python train.py --norm="layernorm" --norm_eps=1e-05 --rope_theta=100000.0 --init="normal" --init_std_o=0.00456 --optimizer="muon_variant" --learning_rate=0.00575 --decay_fraction=0.875 --final_lr_fraction=0.0
MLP neurons of a small language model. Each row is named by its layer, matrix (down: output weights) and neuron, and shows model dimensions 16-143. Each number is 500 + 40 x the weight over its row's rms, rounded and kept within 0 to 999. Numbers have three digits each.
Before each neuron's rows, "fires before" lists the tokens most often just after its 100 highest values on Wikipedia text that the model never trained on. A number after a token or word is its count.

fires before: "-" 66, "\n" 22
L4.down455:519494504480516585449495427566510483493491499474489502493517554549465468412522517507457493467506479453437509485493479547494454563522525449508506549486555469522439520430485510527490503461496469541521510521531486522471520461495440517404477504439631517490495569539579494513531520487516464572500522520458516501482564595550576427474476532539481470456525462502509554524456481513500499503484

fires before: "ar" 24, "s" 23, "al" 8, "z" 4, "id" 4
L2.down442:526489395490500570505448473512571493469536511487547537471448507519508526392472471569469452495472565480494527515536477600552495489384502472492534467540521481522424488453476545513508459508501477518496490564553569536476521496519491488440544501464484481542483455461446518486482484516549536494511567491501531594509455491484486474531477432442486522453581461500502504446530483488430458530519

fires before: "it" 17, "ice" 9, "ph" 8, "arch" 8, "ing" 6, "ru" 4
L2.down227:478502530584480552460550533517469503400516557428518489517411524462470430520530479447488452538433521493519504478439536492522455486545518545506528451478484503498528544516469435497544541540537570410519530422494546501455418493441525415517445516562506508554484490483472496434527554473467595535498520374505477513556511574519532523558507550461499474539477519480519496545496527514522516533519

fires before: "er" 23, "us" 11, "ur" 10, "ure" 6, "s" 6
L5.down254:550604504503531484480470527408434542501502511512454506482523488540515562544527458485449552495547492517486533576523595529527496513517474498414406509463486472607461494504506546599474437513529529498475547439424487484536476489492518491487501481499462527524447532441453503455452568546505545464506462484457542478500521537564473488507462427492478467491508557529508504447572464488525504462576

fires before: " |" 18, "y" 12, "my" 10, "c" 7, "al" 5, "s" 5
L5.down301:422505536496490499465501478525487508423468506476476489533459548512474426441524547520441471566495523502498543476480427541500531500476501466471537496503497547574531465470527512479505540526603473481514445475483504457491483525484472379484546533541559520538442484492475531510483500489511544563423527534572416442483568447543525507502511502507496492482488481506494450566520531418485547526538

fires before: "s" 40, "ity" 7, "y" 5, " re" 5, " " 5, "ian" 4
L7.down152:471568487448502530528572449481438530475490516451476494528433502495464497590488490494482522544491500536486440529471505474486535559509365536476546478468432508463459417490482506493504470509490550510510485480440463441515471504491464519451477513419537510571558527572508498470413586572544557444519476548569505496430528536502560505480496377504540474540489506500579486505549511494568506538490

fires before: "\n" 100
L2.down24:554498534559480481496515488489500454556478544430497524509501450481526486499526421538545517477424579494476512512432491493461481510476519539464575457524450518568473490417438473512465461527497530480555552485504556459486449419558466515485543457506567463429486498460576430507418513458500467516457539567463491518467505502562520551466515505490607533407526488496499575532521526531500536547533

fires before: "d" 28, "s" 16, "el" 8, "cast" 8, "ing" 4, "re" 4
L4.down185:509474520480479554511440466430523447527391424500445555494502469549560414524503477533428541484479549548427525546505459487503507512503495546494456436450485469533479559556514506470523488462500515529519436526542423475421445483500543538508482522503502489512526477513493463441516520546491486507576496452599459538449491443443547527580508482492398462471570543572492468540504519516512496410488

fires before: "ute" 28, "or" 13, "u" 11, "ur" 11, "us" 5, "ure" 5
L5.down107:501492460482462481486455433568487472502490491549512587500526431530530567525471551537541451491512569501498525455569548584520525574533488498487513511571472460472430549499486563528409508437430489511472530441415505507504429495524529489473563557459490450451558496529448522482533538505471481490502511525520525547478482494554526474487513417525433552447480480491462438350515526502477475492572

fires before: "S" 18, "th" 9, "f" 8, "le" 7, "ress" 6, "gh" 6
L4.down302:544501491472459564487470504525479511531546444472455515468458507519489426531490493573538547383470529443453522478487530547492471563504528424451516503514504488486532528544436501430452486517498460514516413531465429539478567510468503492560576507582506461485529508513563543548514537458593485516478476473609556495544529488502488559490441501519454513516510514531528526465404478507450447502450